Weights of a small transformer language model.
Size: 8 layers, width 512, 8 heads of 64, MLP 1024 SwiGLU, vocabulary 16384, 29.4M parameters.
Architecture: RMSNorm after each block, no biases in attention or MLP, tied embeddings, normalized queries and keys.
Training: a variant of Muon for these matrices, 1693M tokens.
MLP neurons of a small language model. Each row is named by its layer, matrix (gate and up: input weights; down: output weights) and neuron, and shows model dimensions 341-511. Each number is 128 + 32 x the weight over its row's rms, rounded and kept within 0 to 255. Numbers have three digits each. A neuron's up and down rows have the sign that makes its largest values positive.
A block is one neuron, or neurons of one layer that tend to fire together. After each block is what it responds to, as a language model described it from the Wikipedia text at the highest values.

L2.gate57:099103072167121139117112098106110101108138142099136107089127142137122078106084121141135079163134122120130140059133079093124163037096112154143076142111122104125139093116164077139105150126201130096104125133026074173186140161167132128102147187137100142010126174159144173143126106106075155091093143097140191141109119117142132119130201143153065081130109122101118110168124206069129147122101164186143114128144087101057159202102107138098145097116122067103110108136120100077155163154161148132133138063097074073117144103076
L2.up57:099067117121152131120154130142153163141122148077117153093101125094116092149098108118145089148124184128156130166117135167102114162104160128126162123153123071156108113100127163152078144133149096090104101094179185079085138112127146114135115179138143125129066159087072103125174116141104159181120104148107102137119133135151188097170166206085163111136145101176164116130127140125136115104139095156161097095116148134127151102150149145159131086113182132141110127132126105123102142079186096139147127123098107110129142043081
L2.down57:126147116121145139136067141148110139103120126197117111169110109152068129154126188112133114105116117157106112101093172112107127128155093119116114165134061110128116113143106163126052143081049100130173147095159130148067095124152132168090076143145176176176164167170111105085139216172089157102186113131049127120097125105139068143084087119166119099095134151104138110095077136148161116184085133118106086123147117131175148166136109148116110102130112107152149142045097181209157144144092167108123116166155097113112165135117
L2.gate572:111080124120142108047122066098115127140143167196221114092122084161146126151167153138122115149173140163152180115187098097157219203138135069114084122142138164100112160135077092098139167084104110082140141139126117138089160061138094110109183126097096132094140144162138092144130112061090111102113119174187102106129147108094107125135078095156071102149182153140144135062148123088089131159135153091099107112086155126157175139173107073177085156106114166125112169110063127122151154127101151108103159097086160163093111143095
L2.up572:138140123117130129123151077101091113144123106128200099028208071133092152073123114104103145164209163157156122135167158114097182162164146127094114153089158168093133105133103089056140149094111093131147105191138114143126202068160093110142148055156133099123107190157133100148119127115109117092123098202189134120107168154118088105130052115170099066083127142171142059137147125100149158111134165166071115154177157101154134115152144109143136099068150167099117150123145127108162144116059157116131141054111108142134121138186
L2.down572:136061136139153111168099132141123133121161114146144088084052067134117104071161139119144134182182153115069122137180128067196118162123051118121120150138089185093164160134097121157124158149067151122138149094069123090068165140123070175095171126115124088104141084164179127146136101110141125223105157165190117126123112096141141123180181133119083118188132106085119121138150121054094118159115167142076120133134102168185177193141173139120151123154102134150144115164138092095134158120105102158151122113084094102219154137129
L2.gate607:174133167091175100168100055141148134147085141201213154162156162130138143121155143096141202143127094126106080119117093143131167112056080129139105101118097111101145091149146116137132123121076136136133159111114106121137128067134062094133133121174160156153107112175098140119147162158138145104175153151113139157100114139163217135163125136138168127158118109080117200117123103087107066132170200089109085081093110119155126170152103131123151196106104142104122118144140103036110164118140102131144073197169121113119094062135
L2.up607:137147119121106151156138122092141177148119126167089143129097119167153136135140173150126104131125185120128155143094123135174168131141064145057144079184117165139141145066156128135138110066118138130165143098115125144094100074123129146130096188112132140154167077123152176213144109106133117075099151069134128136138179147139110149095094107165179122111094154097127170158162094080091086131121129144145135110128064122124102101156108080177104114153097111159108117112034097145161068132173143093177089142146095178128152118160
L2.down607:169105117163149152140075108161108094150115163108107123168137114121125173083092058096108095141150157158092143158044153133148160129193093115157103156107157158165115085180177125141153135077167114104160196083127214138134141075094069094094112123119125121100148130128124039149165122111156087159116123129103176103124172094145107110058130162122151066146121118146137115152098139150108092129182120084167130062110193104145154064197120229106131154128129122134103149112082125081201114086141104086138146141147124129157107110137
L2.gate868:131128106090103165090153117092090153137136097139136138197149142150166123098125143116158128134133087153149146147105141073090072183113109163114144119109154122136163134144111117141108112132178152209148089151146160142109164079087151098106154149131124108174138101174138149177071117151068111117128179147148128133100142117101092119157125147148095117190214157164131112148126165149171118063082133111102138085083189143099135153100149129096134175102121110134152166137184106159076143183123079112090128129116134143123129172100
L2.up868:135136125115142103132110119151066153160107081147165138156163141110097138095144196097115116097147157115129141086178103154134210129146190111079101101051131100141149090142139145145136137116065210154092115104167150127041100111135159172120111138140138104142067143180098069059161109147106138136071137103114093118129121102149095184133092090146111112153147122154146149128185133127089119095109095143103154182118145105092115189125131102167135194121178140086146096106128168117143113096110140119101053077148083115145135121112
L2.down868:133128191118132150146106120072132079155118070154079105137089127163111096117136070091148173072146062152119192153130111150124094109117167079142123097121175138143154102205150095110079181106087131086166144124119112067078212096116102088089102181134154130164144128113116147104153041157145148138143149147131152130173127088116147116070134155105132208147105120107101117117150126081062141143147123164130162113136078122071129157113114174164135054177137105121120082042119138057155161087145098126152171115116135156127172131169
Responds to: Opening parenthesis or quotation mark fused with the first letter of a word, beginning a gloss, alias, abbreviation or quote right after a name, e.g. (B, "T, (S.

L3.gate66:046072182120181080116138056115123132193116176113151114143131130137111070115169054128175084098195066079191072159120129158146166115150195085130167140124162177160156178182116140122107129140133092139142153147080126150129103113149135132092121103145169104114147082117118152130142185185131110154110183142165140129077204055088145169179105106127133109142128127158139146129103149077149093064113112046107155102115144126166143166156150119131089110111146134134112145130117113103117112102163091143080130087114183116179118157144
L3.up66:064097106131116126136074119178086157124136102132116141113145128195126109100134140075155110081183048101135087171079134092114128105171080108075120173120176124125185141114170100063124127089125105163146125143134160193119079109173166105132095143059097104160087208182170141081086176101115104113145178108085150109086144123084124111107103104129165165085121146119127127109141129085149138117159116152127135142181070074183106141113130139126168114099150102160101116106112095166102164140119131154122127119088173185156154101121
L3.down66:116139154121156071178134071156108109129134077112138089170140110165126074076102143134100135105081100118145110177155151188115120159150184148140118097084171084157110147153121144112145090133064087190190169147147151173087143133084153154137156153117150131160140097185142138149115128085088103171152111154160151095108155102087150128108132178127154118152132114080132075118102115110186172161150175110103097150116093145137109193082065154146147092141131171172162101146106085140106154160107095167103141081095169147144165103128
Responds to: Demonym and language adjectives, or their final pieces, naming nationality, ethnicity or language, e.g. Korean, Ukrainian, Azerbaijani, Telugu, Sanskrit.

L4.gate2:115173138142143092134152075110140162168111147157177119109147129090156104157142179130152108118080035114115152105091071064109153115092175122156096139076139171143160116153149053142119178166096091087199146161125109109115161084165120162109139121128104116068130061127126122174131199203194125124129158141149138177127151088161155148099127106107123140145104084125149146079183073125190120112105188105136125145103139073126109108114112083135104145113210060114164161195172132204166121160130184094113147111151129155095152056098
L4.up2:084125080127174168135147093073166082184136144175131111138119132104132157122102157114106101130155137099071170091153132144155123136146107161175102144144049152158168137171173133198077117171101048080131114156159132090137150127174165164145141126117156120087156117114107133132113143149101129132150140138142119139150137096113133132138143111107171172183170232132100114032162125106139116158128173146141130095110156100151114135154182129150121085170073111114104110170159105112150160102163173118066195138113085114108149158146
L4.down2:081162120165151210087126092102101116102133168133107135149090144159118096101139159155086157102126109086078195165093134149135121112115128081104149146090129178107127083110140073119125157137142093188171099157091147149102125132168098088145126143132100159042155089148161119085132196146122183102124166142160112141120079163151159102094104121161167210131145168136156120144181121107158100146097134101112194127157128102179104134100148075145080104102119124043112103180144146102138061174206135113115074099139121162166114131148
L4.gate279:130088069128173106133149111106092133128120137194145148184119096126114104154148208195144159142100152196078149124114149166149159128142163141141156177108112085122148143159144141100140113091140143164165086135115179088113078066149165157079109127165126096113105175165163098172088102161106079078104128099152189132130152176131133149118132082054114122113140148114096101088158111093125129160121094056080137087156130148153088079099181111085036116137070142100121134180107109146152188139145065182167172112155070114150127141130
L4.up279:118108147095147067141138106101152040146133125124097071131129095112109100104114129142083143104114159168084168052158114134127100196095111094136083115181101155152101117122068146038100153081096120153125161142123106172122156131115139130116184142146195077170091149177114124092053079131118122195149086115156173164103154120108174126144101101147138076114096191115142094181148139135149111192106161132121145088185068127064129121068082130126121129132140127130119171127115154092120136156156137137142161141135153089101137071143
L4.down279:143155073167187160117127113108070158122101122115125144163149138147116116150173164085136158145166196126118150115138128150144132121156146145184166130147056064142083103169126182117101160077142141121114140167059156127166135090107149174136121113085147137169113185110060131144132115098133134107126129172083137112138104159100069147069112174065110130142159126130063151138099123106201105150138087091153149131114139168082102166147153148119148159149121053117110160107168126189098138114150136116144084146167128040189139137163
L4.gate626:104114168150177134122146188109161132126145096160089068142080182133135141127104118128125168117102150116045044154089138157077106152140172141134088162120148136132148168117123096120166123123188140072154141155158147176126108133167144078093188109093111124123118137134143111097087170120128092163115134149168098103075186202192129234151119099130082145113119078126071138139175112071137142103066120109137081104181127120145183154118161180085087163103098166035168171078139126145122087124148166123107129147071102150147166151113
L4.up626:135112158173105148115115176177141133167108147147119166112088125152152046142144111135112113071107144149091145126152139159081130126154147134162105138173094079149117085140086112120155133154131117108180141064116172099162158173132150078134095149102134100145178108129103107125141119153140161122113189121067101170120227109122117149126049118157127188131115108152131123122140168130180159136169154131115171126142135108196181161204093153181097114138094138137120200161112092056162197117108150066180126119224175087099135103147
L4.down626:115126090125158120129141139103116225129132114148158124156078142126141070112118141176135097146077152157138187124140145122084149101104110164173079088093126109114154141150140176077076165151130134121203104110151138130116172108182141123127132084106161115197090123119083101141170113138110140150103089186112137074096166140126128122125108115160029164121107112123089049164094111131063112142132122147164143106089166099094130075084149142074135114147051127194135164149162209142164118093143105094133139168115142109122121176117
L4.gate857:104119192139172098128039161135092053135087100167120151153127185161098083100124110177155082131134142052122158105100127090108088201098107162134123149128121121161142096128138087132150158133115137171155118157153112108157124132178147111111109068162131111128148145101109097146133154194182119124199091139105131180116134085120159109113113164162160010134159117160097114132156140090146113129081164090093126129064152130151144066098151097081142168116130097081091179142160172135143084109117191129127096145151157214109118105108
L4.up857:103152174117170118154115212131149145125064104117166099111136134148166089116158163214093088135097115133111184179128130131100148111080126174115068167169094134157109149138135133094124096120144145162175145181125203091097139122168123088083073104134101124134120178129115090155087084106150095078127120173087156202077197100118168123111122120126108113061125130088133141134196158102182133136093128119153123150082133110153129096107141159099085165174131136091144115134149161122097103112168139128158172142161104127122186093084
L4.down857:131083100151095072104095107118117149135103165123096092121151121129108082049157160154159137157133104085141115159079086116114107144093141186138119103138109112112142162114126144074183128095090103067154143112076130095133142196133163088138157110123163125141172137038092109120164169147106122148158120135147152156105123114126194129136124124184103124214098088081106099098132085107186129109104145146131081156063160134128148105062112056135122119115184109130176102156164194124111121092183143080145152184087128117135118102129
Responds to: The first letter piece of a word right after an opening quote, parenthesis, hyphen or line start, often P/M/S, as in "P(ara), (p)rovince, -M(andara).

L4.gate57:105130139064212101191074113078131161186123107133109161098113082134070141094152170124097138130119069103080064121099095056156195088143144131108141191091120159131188120136187106069084109122113130149154115143125164200103149116125142106108185131108132115150127190121159116131087064141118114132213077069127103100095131124103118169101111118095097110156115084049138106136082112125135161083086101104117194104177151175071144147182079107103128121128144167160148106114111094167092091118099111137132150132118172101160090129184
L4.up57:136150103093219082117152200070091143135158109171140120095122185155139126072133124133100120119125114055159126160119110195168111183134099142124172166144118121134134085139157190082163106117163135141150162053057112166130149091107099131067142098073095164113129102103125169127126128162075168126116181123132202121090142126127154090156139128158135189144143173027138091151089110154107091082108158104076086144170125134139125167123118126154075120097158152123169100149129082152117109137096040185140121120172113107152159163077
L4.down57:130085093100148154147132105138108131140123105127100168099106100153179108159195179094166150103165090124118156126077129127142118091183170108084095159113171071151157105090121165107105150132074153134194157174111158188152072165085139069170070135097134155166164130060140151171099116058120123085175158092103081137128092064161107142104128105198126109096169116108190117131146134059134143177150171142162123108054148139156144161149167121168135191112186138109086109146124195144115129127144104063107123119180167138137159155123
L4.gate172:115128111127166160122144141180099185161116143109142128081065150082155149155135125095085155096177167156128108107152083163117140100156158088153118148136113088163165171066177142073155155141115114141093098161092149154138147149133089140119152083105131146190073177165121168107178092105119151123134129135159151040123155152145172126109110199129086124118044146121104126068076116100076097153118144081111154160079094128089181119153094141114099125082138131206116120117152070157075095132132132108090152116179126170071164091145
L4.up172:075124109136129137110156107157110102071126068131133153152157103115146135147142115093144106102082085136152133188090171118131102159157105156175170143096122109140142171126094112125131149139102130167121134137087135121093153146137153119122099144116105159158123071118180144077087169132134100111141099123155125101148172136131141179134147134104171059144169087150173116120174120087158115103166115138124086185172145091102124179126077109175134074109202121190151114125130074108089103146125157134121186079180144157189189150127
L4.down172:091149096136099125152145124131164132068114096117160085147132160121125059156132061114120139107164192177176057070111125170104094135116126131138105117158136126098153164135129117087154142109153181153117106104137146098135053116117136137126089135103164081130100147088149170128108066136063125110172147137123161094164135147186162134066072112145140136072128146178099135051164119116097145140078144140107104106126202151143110134154129071136165077185175119132139169130114088143074122091131174138143111033143148171103149110151
L4.gate251:124110131120145130115110079145102193115190148142099116146153077159115116119155088126100108133124119097146166171093103086082105129180132112175149147077101141114104210131135107121158069141191130185135104121100135090090109135118113059126064112110142159110123095153130118137111147097184078130138161156182096137073130108100123137167094164157151119094135151107093104123153103091098154175211136136159103138124066118115118163155185107159130146110086093128110101112114136102103115127157084083096117086159128183149115132166
L4.up251:092127137189129138112127146206111132107115065205127100146128147174150069154075110092102099158106138157096168104094121093072103119162128056123160122085141094141136099163173073112113097113153118144092164172105149167123175165099130110086164200074120144155066120156176149095116158119125178121147153133095067140091195127102087130113120143142080098115117149135088039133102066137094115099148114145102135082125130138127131168158116119159138116137112172187082137146152154101125121085098054083095102135174182134099110219124
L4.down251:107093156136104133159168064146158110129118148162112097156133118085118135179171115122150156153137123139167143120210121141147164109084115089164112153135131082150079208224109215110120149171157100091167187127151079095106120096092041173133131098085109111139213066132132070140123131176150147083094141131106139150076156132142148167127092136111179106143090151119148173095131185143065129070181132161184155137147102126094177162098142138154158100099096099140125064144122105119126176129158128119089108097159147120097138152120
L4.gate895:163115155179131134124129120180085142113164139105088101166152081149153091115112083139102083083118130120089143097124148104129128125140197113122131159143160121106115154123136110146115140078115043162130156174172167162102173203108171130177094159107124110128119143095127121187147133127138087068124125136110123129119113120133114170141148197147066176157130185191127145100159092066151127191177097108162124115161070118145143172133155133159090149112153137141133089133153131154126134087133076150111071158144144182177105092168
L4.up895:072178116080109189164075122091126173089188147141099109117129096136108134161092141171154139081099139180163143106122147111133089134040097135157100146092133169105134156126114106152148118096138143072122237165111176110108089109156148207099138149147145085142135150096104111121090140139135088113121119130129118117142140081138119099131132115124083153075139135095119082126080145180169092134125160145136122191199140120129131109151143064174128095144198068149181096123167122112119148139165127098136151125106173147116098088118
L4.down895:099106033120130115134085105153121116114123160170150175141140150162109128145072104053086094173130104113127100068170132189167119080021111075132120180160121142121116183063168166113113112135137097115111051165161145126149130066177164107156163079144107120106097112152136071099056172071132123129113158137167128157147112079146093088137116116141126174110111151181096083115137165119105170095102187128137156074102113145078113171135123108145113114181149130114145082147145112176160182080111161132108160167147103123144154155141
Responds to: Country and nationality adjectives, usually after "the" or "a", naming a state's army, navy or people: Serbian, Ukrainian Navy, Syrian Army, US.

L3.gate933:140127091147090140126126105085179142138131100190072113123142121100100147141092139117100115087112143126145123111169101133099168115195127139129210087126146142153149102127139111147158154105113186133128090172184117124139117119108179134105126168180136133120087189133063110154142121123172123096168119127155112097122165154136091122114117109141114153174123080159108120090150087111105113116103149111165062101080202110138133180090094130133134119168114109158129164097131119142160071086161122109120130127120097149105126179155
L3.up933:074193131101130125144134186141164147171112142133122121081183134159153172125102108070129127147109144035130192106160100124108096088159122149122085191108146175138126109151102094140171111142137177078097099131181123110135133126149141123162124069155136156153140161131116127156140117152170141150110110115163132133170103111205114075132075164139119146168145094137136134093143164098149078104062108092126160112158167171189153131052105100132136181106064115167159152135121113183124158125154083125114140105098106181090127127109
L3.down933:134156180131091149135118108206113112162080147154094082147116182103148128177106116155111088087127125151151128135132127139137145104061122098121131153071105115138063133097141139125127213132143121091155136149181185126151083132187174164102145115132127145111095116098126098106162172160134123122183164060203075171129196092178129148107164076118087101175113116159109128124142101091133103109107156149091152130122146143162139085101099081146116149143167142087168121129124097174148066105150157119182143123125106176128120121113
Responds to: Short first pieces of a split word, mostly p, P, n or imp, often after a quote mark, parenthesis or hyphen, as in imp(ractical), "p(ractice)", n(osedive).

L2.gate62:134132162084108108151131118116120106084148126131144106061120174050157071149153105133088151139084122121123172142188154056110131123209120188070124157131078108151112170142175133148171131134152132126176106139112164094095136081207147163181138077134099154036137128094084134149128138165158154101146090147134104104103125146123105080149165134076114106065129151100133114144109158152140090133124109121128122130191177134052148119158104113113129148131169118129144206120150110152051124127135123097112123160113163071130107103102
L2.up62:153107132120169074155150094079101108140190105148125135069133172105189075150133106100050146153081166092110107133110153053087181119104151144108124088093080083194140131147146162163179130157147111137105079131160140113114144057191142128129119102064106172118096112153145146144122129137178128153107140094124074123153112122159083074095126171142097078108140141085129145083124085119109105098158086125130145146156064093121172128206096193120137162120147140124109126102143102168099173109130101145161118095115159054154139109101
L2.down62:166128099133154152088111143118103144153158108146127131102138162138125142118090110117117194162140174130088199148168126167109195103150132131090095135132121133161174119080104151153188126137071177117051137143161072145154181128105163121174162175111143075090127104201127153184093152124097121070097121132131171107076125126086153147167125076092110182163098086155145135179135154132163180110095177115124135084157156105142171078117113165157167153152166123129119126128113139143093115098080111126076145091142146125085098134036
L2.gate174:181149134105115114144061150107099124081103088103115182091111129128119122144082176162083112076097120175124118081109129097100166161098132181079057165130109138104102125112114113093158174151139124114113128133122108123135105106106152135128138098122113199131075169126144130162151116125109072126161179117122157153160069153077110102176145200096175112129151119144124118178157179131104142116174124124169180187160124175118126156107140141119153168112149103159126140165106112179087118144136105132148141090122142151106200139091
L2.up174:143113112117133076155133150144170101102101135128119119123119093103187151093085145108104163147108143122182109167187098125141131103090142118118157134153070173183126103103142163167119102083093113137172100134125152115153145148165164174040216119097170112127149179128114143126105095155153131157040166148130119098102095120121101138160081158127129123138133101167162161113113153166122110185145165155105119138128210160133098121100049136113151067168072117138134104080160158093077110076112173154102117107083114149148112146137
L2.down174:137104151047117188076120099144114199115133113161148118139114081122130101155188107139119100077078095070097125148121164131095108183136110168068128137162176107130115157140082187160120120104102124174116127108086117109066082122100108128118126117167149160165156155166104161164126126122137128125178110077049122134201153126136131029158105134083092106114175115106167153196139157103141128170090132179125138152148142120130140164142148106114015110122198111191157120181180143114154149213083065112146110134143152109147116093134
L2.gate233:126111101161163113174072132147171147149104150139144052114103123136070099173100140085158150127151117125203151112077128100152139155146139088116189138126135115127130148166124158172136146176144195113167144154129185138132176075102112106134125111107162165151135182093082174102121162104123142116128136145048104140097120088051058097078102136113138093110106112115108152163111182066126163101101152116094104149127144095131088164149117150118149148083142120160156197160137076135170158088092155170081143065156142111158111118135
L2.up233:220059171120132155148143126153117117116128140104097111061082104169129143152210102156130100121166082158171142086141147065100185133107088099117195141136096087075162116167117144139121139111096180115123182093117165126129171137178119118094113129098113092130110142089109168110099157126147118129155174073146102143116129132121155063162094105089154120131114163107104089103125089102139120195158135079132175128179151149154095166142159130096129163082171069208108192144143121129129142090081133066103137111169140150124152135173
L2.down233:121129146178167153155195123109163120150095059102193157183166103095082133174193096171103158122160116090129127132122176158149156102150115148102121182116098114172143156127171194088145141123122118113107143121106118167124117113140104177129108142131138158098099105080168062123082118106142120092115138105137102136165086101086151149176153141153110051128075145164094213135178121112140106134118135094113149207088145092074134175100174129124122142146144159123100131167133130105147197116110119111133040099108127096154158100099
L2.gate685:155102112134099090107093142090148109191156160072178057112106129118162109111144139087148088133128143123150066136103081123093103107085083148205135148158138128155191130123125101127146097076121129114128150121118167169059111103122144132120125127124214146179072121115137145163162125053126091152130172147139155164115094104115086106083068128136115120098121163132105053147112123087126115093162130156105177116127142153150150117164172079142129165150164086141194142204089126138127172173121171151149162119073118061107111082114
L2.up685:144094144154148139088097154171150151139082125105138086155141215110142120096175150154158106143078117090157180151154117074186214130111175110136124123109123119114152139145162116112132123101119211109104160158087148086169089171121154169120154140088151137115167132116136158114102057088127160107123139148116143092049046143135088168148140181193160182125173139164102109104086142113132083099123145133161174156104167099118078142101096089099133162183144083178126119119136094129110142151133149080137153202114162119165140074172
L2.down685:149118131082166117149123064167082073149150171167137093194098155120125054093119091110111160126115108100118102124105200145193139128126172134107109151152151064122116152186138130097180099140110131149165184137168134133127121144125128155095134152137113115131159108085094137094156069184138076179126133100160115155157172150116098151111124173165172132109091141161071125138139140120114122157156148144129125158062082154111202195153131091204152067113077170114212117130140147157139174103123097133109110123127157162148121133199
Responds to: Nationality, country or language words modifying a noun, often after the or a, such as Swiss, Polish, Romanian, German.